From a checkpoint of a small transformer trained on Wikipedia.
Size: 8 layers, 3 heads of 64, MLP 768 GELU, vocabulary 2048.
Architecture: LayerNorm before each block, learned positions, tied embeddings.
Training: 261M tokens, 11298 steps.
MLP neurons of a small language model. Each row is named by its layer, matrix (down: output weights) and neuron, and shows model dimensions 64-191. Each number is 128 + 24 x the weight over its row's rms, rounded and kept within 0 to 255. Numbers have three digits each.
A block is one neuron, or neurons of one layer that tend to fire together. After each block is what it responds to, as a language model described it from the Wikipedia text at the highest values.

L5.down60:075143140120132135100117083127130154141213134132071113144157107132112168134132177140116148129118137151125122134115131131103142133123113169147137116142147155115130136157103115139133152097094147156185103100135130126114087153100123155137158156117109114126148121144125136083126117147126154135137094122094107141164099143108162136172103097164140130117106125089168137155096150156105093114175
Mid-word consonant fragments

L2.down44:113147112136137113061143113131168122122124136143140112133152102151132132121152179156138110160123149094133120137119113122129155157135160085188113109129153137143093133110132144075136127080141182129120099142100111138091132142142128121118153172132136127144124122167124050096107108118120134111094093155108099135149118108156102113114083166067116121108132153151140108100150125135137149179133
L2.down52:126154084134142128096110158143138140122172165117133133146122133094118089093102191127163129131138108152128106128135133144156137166118130112142161147105097117131151121125115128142136106131134074126111136113122120135120127142142114111139143162127122179124161111120134112065144108159081123125134110133122125157166144154105099098127121089157138111145139159152189152155128134144086183089098
L2.down552:164139151115127173166103150164129102116134134159122142134148208107144130129103135123129089127204109142118135063098124096085127154091150112125164130145124151149132159127168116115115122128111126157143117060100144138132106147117119104164108126104130109137159113119141097137130125148069152120130147151102142111158128125098144148114111124137117129125115078143158134166087132142150131092138
L2.down612:159184180092132161143121158123169103166102124142147114144118141107152157095099111158110129116158115121120112173096160100098093109150095101127138125100103149157096140128106134149100149139165117109141134128149114104140142140118160136152131146156106158077136112131139143175157091146097151121117119131122145108142137216126117145145118094121151143167105090117177148139091094118126092172106
L2.down622:147107143144134168183130150129101119097122131139084142114175165122141117094108091117093150127162113132117136115109127132076090097110110085103129113091108152156155141138141106173118130123143083083127106118137121121160128144139100137130146147136090117138152115102135140104162084136138115117172097083112130137101155157142091133113154113115082142153164082128197169128129102182132150109125
L2.down751:122141130124158113103081124121098115115109117166108152100121163133110109122121139121159143137092107107066099121138105144116093125128148170146137066126144147156167108144113150122113079149115107178141115169120110164131171123138105134132115148095103162097160180109096104039122095127127112111140149125122101134150167129121125161072144151113120136113152091172198133148140141153080144128133
L2.down753:125123172154126138119144143144133085144113135162151147102163133140139130122152130153124120109148124159092155117157127129104138134095175151144089161125093186118120142127152105138136123101108129089138192136114138110122140124112119131121139150124081131101141126165103132133118125168115072099128103080089130149166122145097143099119139177119157140124119095078122116099112150104110141109130
L2.down765:142158162111126164171127170086091094153102121129121107103153131132149147123107121156192120103096175092068163144139115154126175095157115131100155113087130148122124146097096117093085160128179140093128109117150110136136136149124096109128135147130117145130127120160115140112142093134124121155113149131158120174131142132087084096143163113093123114109106139100156136155121159116133143133090
Piece after capital start

L2.down122:149153168117120147157103113133148133150109167090141123146125148099127115134101138069126075101112145155154119126182118140117119108086154151128117119144111122111158139173124127126148118116126122098142124097105148142119125120118099126121156166142143114167121127132139167138129106110123121183101157141127092120143139114180154148166147109133145167127118149162114143146097128136153142093140
L2.down214:075120098110190147096141091147142146127132118154148135112099081047090141125094142097144057151103146118152144130132119094106133141149139156139131135139127094136107115111133128111148142153146138156099111121135162120081117110129100143131103117186134125173117111156124119128105105147180103116146108113087130136099162134112168136117160169146102146131139126169111113140143108150146171130101
L2.down240:121134068132107134140168117149128110143145116123117112194151099133125166128164115130130111107184069149139114066089170155099131151146159139143115148053113142141168082114140131108175140158094121128153112117120104141137119116142090143126151099126113104146085110113127113140126130143130137151128110086142108122094137139122148117123110159164140107121150120157119140131102159124122166130143
L2.down291:118141113135175098156125143110117152107118098139123136122115128082141127124188146109137128128113097085114145145117118096106135154115131140143115147110154098067104151112140113109132071144188109115105123137128163109076158124091063109120149094163153127158115157135132092144150135140155122110106121141125124145095102116126136141183164136163119081111115133092138110101105133139133123133134
L2.down403:141100093135092106166119119120144152143100141121142180102129136096135162154142146108150127113097144100120114120148144106142105145074146071124122128108116131142136106073128128088102159156048164171172138112147118101070099083107111166115113117167135138130143121162132130151176114092195131147168152087140134136129084141113113158136153115104148143130148119151127153126138112142107095153123
L2.down420:131167138137102125134122129161088122111112139097099136114135116093111111112139131141108158121136107140135122080133146133095126104154170142159121093175110115117145169064113114148179121114119136139116135092129106116150154127151131150113113161127103159129122136117154102115134150076090128105121090127088123105116117111121153149157138155100132138141126122163122120127107154157125108135174
L2.down615:111112131126109104122186141135102139098127142073055080116126065098122152119098143118135175173140125155100112128134158123153151123116133123097123148134130100109127109181135119123101175116135088141115148135132133094126137081110132131102117107136113119123095198096128125162134142081121115139149115134124137122103122113132137123129114143096132141121112170130112106110128119146144132142165
L2.down750:089189125129137151149135116180147126149144121155131122114127105159152109152117182122076111102163118171107133119160153118101155101122133155131115121126125137096149127102088179127118147121158115146139134144113130135121170135107121089117116117096098120138121131134116122110110080123095156126086201150106163115163126077149159144112125133089129131131130133101114160137149104119140119148098
Word-internal fragment b/a/ad

L3.down180:181155134154136156100165131135124111153124135129124138129119146111106124132113138112141096138131102150120108169111142129124164162130166131137145127144128123141174141142141131144170155122145125090069158079111111121103152094144136119094146062138140133139132136141097107123100118118135097106119211141122129102142085128134098149183125115132159119128101116126144124150113121153108115152145
L3.down192:130147104111125125147115113144174123115122157143131095120117108169096099137090126113104104145135145125173113117118171094136104141132167109135154186129136130135129144118161089115112126141152063093134150192132092137151116140102170187085147122104160127147190107141140097110153084105144161157119121118111106113092115141098144162130092126153133156168083138154138135142114093150129132165077
L3.down252:120107107101152106162153176130114168143143129132154112114184123149114135089148141150109086120076130151102131130140123147144139135080118126149108112071114157114098131103124095157152146116128132115122130113096124106132135153178075116120115159175102159121143110148135127124119129133114132104150123101099122148092149103125124167138149126092093119143112174166145112148135119144156151116125
L3.down255:104124147130167088119165125127147086138161134114123142102108128125123095090114188122138089143165139175075131108119129099101130124133123107136127104130141138161098125144103137120121102114153150148144086096142132125117118160128114128140144160135117181149125112178175149129129133123095135145124141099098113153134145138135133119135185193119129126119183096184135114117111132134116121132186
L3.down433:126127090159112156144141130144100139140147138111160087135068167164129136117105110105122121159177118121092122079174137149147126102150070153158133142126117084097148116116140080158181087108165085131154162133111142136116132143113104137136101090132127076138135120113130085115133113151144112139111141139085150112156134101157136098145133132134097142101085153134162134136165117103111103106126
L3.down619:138073119130153150152105145129166117155162118120162075091164129127114126122145132148124113082138099095118132095103104066105134163068143127099153164098104146106101127102120122102123148147112103108149128109113129117120140145122161140138165135112091120105154094132153154111155086158147126126134108123091111167178140142130111079159141099152116150141173096169144136125121147149136122109115
L3.down688:118157121118124073132123120144165121160139111110114147090120128134101110128118142156129112120084158097158135203098119156112142103141114129140099136101142093108105111126138130112118111161142146112146107116114126174154144111180099140117154135091179143147124135132137121118128142145139132104113160115122152108107147080141135136149159189116147122108105081117142141161100158144124106131120
L3.down716:129134152115147148133130113127161089106093105104174139130119134143153108151078144085158113100068111113139133135157119151128158163126114142160093151120137123115140175130146100126139154118124143166139109119134129091133136119098136123158105135093135095130123164076123141146169136076125139141154153130149146134114142154129111073156107145126123109129144158137139127111112145113123134127100
Second piece of split words

L5.down623:109131139140092121118064108141097099144134145142115115126121141091135116134142119105141153129106133161131122106152135105160114131163170154095107155087125160123127135152130145151118094115150150091108092125099111103109130173170146139124153161113132111140177140117157120143086130132122142117119076169095180127135122120106083151106123153095125144177194124122137092121109114141111138151108
Abbreviation periods and word-piece splits

L2.down203:139147136142126077152117143144140178155105092150143133190123127127093140110138114122140106151114071114104128084119099159128132152153125126159115114139191157155173111102077133143123133108145135161136160082114170152131094124107127089144135145111086122111142109152082137115156089170095160117128134112112163116110135147103150141141144104097123123123121092147150122126145185129118152120139
L2.down286:109121121170131140094086152114126124152168151118133106150103099136171100146090163158114105157090134141130154190145109122139108113118138181098153154113152119171138136131062123146129160122119145108108135101138152137149155098092145113113159150105142155153095130099076131070151106142186150106128117138130127113111130089156121163093137123099134101114170166127093128120171121136140104154158
L2.down411:150104096143102128141130095135101098151118128131118122129130125155186107138099142134106125149131109158113113148138102128076160176172168143138145109119139161147158089154104160176124131140146151121098109162138087137143157167097107130129091119129092152148124123116116087105136120122134110149165141105124127148117125106103150173138103086109100127129150137159099120085117099082100137135153
L2.down472:115156122170122069135144132088120137119142192122122112142162126099131158159093089115165126132131128124121142151110113143148119128111143133160143109075155091114147124127129141140087125132136107140167102098118104125183132080151105170084105155130134068103156063123137171144108124155123154144128149154124099134150131119126117113149106104144148141143140116107108084121139159145146135126156
L2.down500:113125160136082122169113115096128131139134085114179096128099112114117116117106138158081139164147122131130109164125138106117067115147131092147161117088152157142139128131120125131157127113160132089159107144124131164142112124119158099128122138105148124121105089138116137108174089112128150191118144160112107148106152136117143170116117102099125116149153094109124104161167136107104100110136
L2.down539:085138123119123148156144107169122143101110139139122159129102124101158134118141164139142121127126108132080165142147144143070107110146126137144150141127117147147139176149128119133146103139104090139107101133140119117096126086133135126141143122090138103121144124098127186085073089140139156130125134109105157142119158156103100121144195183085168104136124117147085102124100120124150062158109
L2.down643:114132158147112097127107131104111178118139151136133155118121118151111141155115140139132128166114074132103133136129135135113116172148181140125142130133108152143133126155132092128149155122121177118099151070146072141135128122139144122114173147118148134064151125153156111105108111146143102151098134130120080137172109098114136142120114120107142137154135120135136097143135141112128106178114
L2.down652:115139151096150137110142060116094081149134134109148145113137137119149125147127147094147095112144091105111129095145138158140110140125134170132164124142115104116097116135147111134103149134164140089144100088134110112121085133136152108087145123109116126134123153077115110124129132134151087102089131182080147137163144197147147141133141132138124134128176124155120177111126081119116121125128
Agent-noun suffixes and closing quotes

L3.down18:144151104140135085133087155171105152141142115140102149193117104128128130137110113115139093111160131145136159129158093179106108150171109115161081143143127134118080117102156136155105098131128103113143143109171150116114180144115115137095154158131138140163138110154125159077140101131088120128162130096133155105116157172121170163098118124110129063127131152111102134123098104125133104135132
L3.down84:115133139090127106119141171146090145134136153151111129141170167069141149118144114149139133121134156161112094117124158177149074126192119107098157155135135123149141134112127116094145154153078150170115140123124121082130131144099122105142122125120156114143134123092112094151113131109146165106166074151143113125096131117136110171130092080104092139117092194099140108124163156110137094146111
L3.down160:164161136127141121131112105130107168143122136143083118129114126142128108083122155139113134080134153111147160111089155127117085087101098162147109111127175093148127127133099145116102093096170131161109137150133138086150137120157132147173132150107164121083157114140155098142121135128086168129094092152156113108094100094140087157105110123122128118121156109132134176128115127125155167124174
L3.down377:178155106158159131156099117128122151111132133152139130151128072195105138153109125140141143130100149091120104124111153118087127116140148171144084107122152129151143180120138137127122134142129117118123120145139121165129098121127167126141160086068104103180099140180109163045095111142143110137149131153147136110128117132074122104140115163112120079115131093139138114063097174113126166110173
L3.down437:171153153136114123118141175138133148097189133124081122122113138133118148131119156150139117116132077140178134143139138173150134112138155094133173146124131156164196105099145127110145099115148119114148136122125111146116163135119125134109116135133171128155095066147126147099103136112091134134121133085149132160118117146130089105094105132131116123146121093161121105163145133132111125148103
L3.down499:140118136162126121146137086125139154104150160121123118132138119127096116142109091150121114110118125103178137132152114139102156112107142153110103077126138110101112158134077110092120092090129167140127082122158101148116131139118107106132188119156188131112117117180152113082141153141146126183094139184106110134047136107132154109180125127103129130092170120110140130129109174120120159135149
L3.down549:131187144103102133124146081162069118117116120125081147119145145100116156118096159144114080121134115119162134146131072147130098101120143135096172129133112128120134170128124121115134109159141140168120113127101119138141121117101108126119134158145151116139100100149117094147095134084146135127144128044148118159100153140111108121140090148166122133173104161107126107154136128146129123110098
L3.down620:110154124118124120128106148104150159161107114116147160112177138109129118139151123082034143126094158141151153171108140164116138123156150130145135146132157129151126105121139188092146152108057106129132142131146137121078125098111101102137141172106127142118135127159129105111108108156120120096138155106137138102119115122133129146118122116145098117173137124113143135162134126143097154121103
Blank-line paragraph breaks

L3.down37:122118118159176122161101085116134091127138070154110156149150089119112080146118140149126185140133109099151123157153112134098151118096175129060122155169115168126088128128127130127119151131169134129128149130149115058141124122121129130153130146103139146135143151140126123116132124166123107047154119134171092109173111114124164104119131118094129107121097124098098114128161113143135121113152
L3.down95:103120151116135102162164139129125106164143119102099117115096086118056142130145144126152130102085095120108097152108162152128121111120145115114124167147152105148127068110153165107124181163106120123144128156129178110120119071133103157106090100115111127145104138131139117138155147092157130146128104122162165121119114106102114160110155141121134143125182171109110123129134108098123163154131
L3.down102:079111105118107144121105131133163168122142129112122147169119085118131137080135097158121080137129103129091102153151155130126142110117151120125141100141100061112110135133127107101106136124112102124141160146147159120159104107122152114144132098084125126127094137150116114088129077120114149118158152129178120138123123104095160154140113149122093137143108140145177142107097146156183106169097
L3.down226:153143128142128118133140168161131103137104162102130164105125126159104126108128127142198133133142104154120111082124114120157124117141131104144137152141131111162143132132092108100164141108190166145130114149145130120118178147117134109087115130163141101150122115178130077092121156101138121109138076099090104096127142136123105098129129120092144150133137104100166137116158124118143131128118
L3.down237:121157145132100133141136146140165109087162106125095119153162154147112136135150139096093115144099158091121171091157102100133121135111136164138116125089096134127094131180094110161124166106127110158144131131135116108077151081123143157122096095138132128087158158136130094143113111104123145138098134137139136095133157129108183085117100129133126127164127173122130156106122068165116140113131
L3.down244:159101136152134096127094093130134121149138159120093116151134061153136127121109164118119140171117111132094109149130088145116176147160160148121109140095163110139125153171074178104108122122098159175142139111084086102142118113134120115124151116091138133129122189107112125104147110119155146150119123127124134139081131107127147118131092129119144150117131129118139155142111150117116152147076
L3.down302:104134132175174105139131126113154161129155111129136124171153110114128132166122122099127064151114109129137130130143161097120170099150157148156128167124142085112126121138130096144159111112115106070163100139150102101138092086120181145103132115117128159103125098124152117118102098103162099099126172105128095090118125138128145133164090126115108118133116143142145149114134108107149149140094
L3.down374:119126125117130145099112117124147123105136164104118145137148137113124143110120140122133105144133135168112137138140095117144161129120159119103114091137137109134085143160119084131178092144150083087127151135141166143163131095133182128127138145110093137094122182115145128078136090151145118169161127126099089155122135114108141153115128146166128087141119118137140069138096161147134169143151
Odd word-start fragments

L3.down29:119102152149112087160107112161121127165121158122125148130142082146120133123138126121128123165142124108117094143127128094132093143090152131156138138131143146126145096154094163126119126117138127105107152105138125154100151151127159098131134136117100191135129113140106122133095157153126088161112085072112110148093154112073106155124138106146131163141149160150109127107114098105154129146178
L3.down121:127117134118105188119105074119105131133099151125155083168145136139124149136141127128121091112153160141073102084147127187093164125130124107096137111178132112143115096135147113115109082101122121145112136114120074099168127161136126150101120142115129163111147108132134130109130152143162134158146101131131116141134151118138162120144061087185131122073125137137109123162123144116147138168125
L3.down135:089106126137134123139117098153159130103134102095120139117093143127116083164071171105103124106101127120153139158125177166097154112128124106081101133161151149121081153144084072078118093106107152183118105126140120098104099140163106173114143112130109112093117153078132147120150125100143157116129136161152146110145108106127148141169082163146138144144159115151130154136116162131123127088144
L3.down156:151142111139079143133132178148132130128107126110150113151168138134131111129128108137091109141149126094042113149140146132132116128155143106159123123118105129147142096118127129139138101157153135100129100115124166097137143174150108135100092165126111111174183183088087108139140124132138145123156115122107142149159148109119126198110133136130130141140078096161125149115150109092161135089115
L3.down320:114107134126107107118139180129130150113116139092154106152097135147160109135145108135122136112135094116112132152097110132094105142111140158145117097125162146129145188163125113160121128130124146154121114137194119123154173158130103114119147117064098114122141096141146144132105146092106172119168135145148116108117143121069098115136116095121142146175096135131059128151096121146167128108175
L3.down343:168090102129075128137123150137098147126130144174089116145127121134128116103127143142126144099166109128120123149121165091157091161123084129132175169092148143108138102116094144129113152113132147111132118120142095139132136125123118115141153137137121174094119095165096112095149162125122091125145125135119069195160129114088106147100121101140119097181152119101149113123150130153176142089137
L3.down408:107120116104135143148153108118112103166180172131089098139090156118129140116134099105126136117100120113141111152136087139084121099108113109129134132094160142138115181129158135132128142158091140156121125115103170101108129108135129120149159123099132163120120152112108120152110132129177143132150103151091154133133120110104125120159148107165176158132143127112070123154121166084131152134157
L3.down648:172109114127171122104097122114143116157125136143117075130127147115183115139126140168150123138161128123110107112153090108120071128126139142125077145143104120157129126131135155105087176109124112119090105094147128155133102133147129161123137151122100121107141130121095126138158149120177149105168120146149097117087161071120169116117174134121136150139090111119127128086138110111150153110162
Agent-noun suffixes

L2.down197:133126103116120128108081105092129163172125089112121117188114087146152154108131138106153177133159137123117133133144173127164084142157095117122188147096129099125101100119140119121143143100112158148099123127131088133148146134132105119138156076119144158120088119087140147133129139090135121104088122092109116159161120139098113122172135097155154167146124140118132132107144140093114148124105
L2.down290:097119126114076146145173088115137148134116154094134132154112159136122136146153118161110108099175146115138137152097144129118105150068158110151104119126109161106134120128148175104112090124179087106145149091144145139106114113171113148181148152141097117113157104124130131152142082093101154143133164101130147137125120158096109119136133119128123071108125116161164133151114106162153144083117
L2.down353:121137134142122121129152139105141116109164102128159088116101087094135145169136145108113142113099113113140119143088091172100125109119118117122109122132172114161131148138133115154123113159112093141165141124121104124105126132157137142120138123129170124144118145145157174098142132120152129141172103150106144136147168118139133141168155121114092123075152143087148151175152124122165077102142
L2.down464:181117115146156120068130153087116158128151120123156130126171114152127159112140115125135132187098137099191146149161128134117112109116170092113117118081082149102096120160126114136097127131156097149121114126093108135124135146135110173130129115170121100101130141163111161128123155133140128100146101140139081138152133076146163134143112123136126153134158158151113103113132099092144117116107
L2.down483:140119064130104155137148135132154108177122090119134108127112157094144156091149134136094108119159130129082113112148155139138151132120182043123109086125130128132157112122136175128141123122127121135112108085148117117130138146076138092109161136163114137150156115144114141115150173117116107111175148145135089113136150135129118130097136148079110147133141110117097130149168148130142138131123
L2.down508:137135143128164095135125155109137141145132089149079131129131140176101139112086107104119091137102135112126128122147134142119125149150155138143113107122109105166126109194117119147097155093109119120174176105084128126128131162159173162150138119163160085103155156133076127096087141112138118119132102146166171104143173135123132093159155122144164134131163149146147127136106099089125105158134
L2.down548:118085146110156163147150153139086160157169141105122096146125119131104177118175158094164129087148097109108123109141070098088136122117115128112177138097102114120132119134154149123146111088099117093120092125125131146117146123087101166151133148143100099136089140151147165107100137144109123123185143140080119111158126128134128101178109129128123099145184137143127123141071139126112125139138
L2.down674:177114167103090103147140141152100133126054143124135112129120110163101114107137079086135119124141162093171111135139140132105142103059136166133110129106121152135138110118119130162113132136118111142134129120091118120109130201131158124167111149147144123132110142081105169113143159118109141132163068156111129156064123129113128103171132126146148166115159129164128140135156101117141150150132
Letter w fragment

L3.down20:109118144122129141104142131168143154135143156143114101143114079113136149121184153121127082119118097143083185155129141164122095131143150106143090097154109116140125121095139126172148123086124091137152187142117110083109104142142139092061132157131133106127106110109127139140157113115144135127142122139110158110166136141142158110096138132110128146125133175094196122127142126083142142140112
L3.down131:082164113118149079123142138155122122110106127110080145124142113109088103176072126158145120122120097128161171123127137161152166132165128147096124103111111118117130147096119129192132135131121122070140094137126130137112140137146124139117171124158146104140161115098133120162139109079094149112173113091117138120105134194138118128154154123131123127087140122108094118168126129098114152098123
L3.down221:076137126142140115120122114122148096117119153088097089169131111178107080157126124154146131125124175134131111105123138146103096125127143157116141137113136162152134113147121145115117116119091130154093104129179142126096188080121123095111143116113118207138171107130102104114135127105163134136158151135171101122121122124120122125108143102085114148152150071200153124128108096121129148122161
L3.down359:164098122129106129154137116139164084205130118152143089086122158141133138133113135135150145121110193154115096115126127081130097098138138146142159098136168161122156127128137116114133124109109090136136133117127143148131114086091123086158148150156070119125129123129145098137107108154103132141081144142152117116139133119099123114146124090148069106111142124144097114111115096158135184126149
L3.down366:106167136146130114104151142131125134089085124090121182137148121110132131136137126147142160144135112130177116117171098135122151102112162100109104139096074144145122177118122079091099093174094129106116142114119129154098120107117108123111171122132169162120201185135136125107159145157148123143100143140132134116131150109139129105154133129086173138154140112105033146134123134098112133109149
L3.down539:120132111086128161110141132137153139126134118126129112136121134162077133145139083107146129122128139170093147112118102092114095152119134137137111113142139165132136076166120164089188089107155130081109119133120165125143134112173187141153106097089132141121145138165176178108089129136144147160117121084087112142111158145121096123149108096131117169167109122079140119142140125112115126121143
L3.down587:128170121125153112095131118110145138151144109111167069156119125166092144136136127149111129123125172137145100095117120114136090096126138132138119128093090101125129155109142168110122110124149100126130122160110100131152107111142095102150152165172089136144162131123125085138135168172105134146137154164141092089115100145144141150166168146141121082140171164116112131127133131108103171125160
L3.down694:133125132119128094123096125116153111142128077141148152151129122141141092111128121115109149108074175134117146133177146113106109126106104144138174135135061144153078096173117112143146135161096165102122159108151118115100165071135133149121153131129134157108112121127123097128135132097077169100112144094114156134125124140129167139110112149107124126145165113134089135138148100149126147132132
Second piece after initial

L5.down513:121125118146111140160095111065124067143126133136093099168101101159118171145131146125140156087144121126099080146128138138123133153136133113098116122152164143129156119106082162142117132175132129125115114111109138156102139115137123145148129123088155130130156125139134164144188150126143125125124087125157113142125155119103116136126111100073163118127145123111066148128132121124142161110128
Role-noun suffix completion

L5.down592:117138145079123156096145106126137160118131100128108080079078100140146151148137132125120097145095121103122120154111134149121114157130148115169081145131128118143105114133179130099119129110100132119116159151109116124161129142106151179135146156169116094172052138112118136122155127141160152115145155119170108131115147090122146110095169151094114119181116101119127125141126102080117129152079
Word-internal fragments, title breaks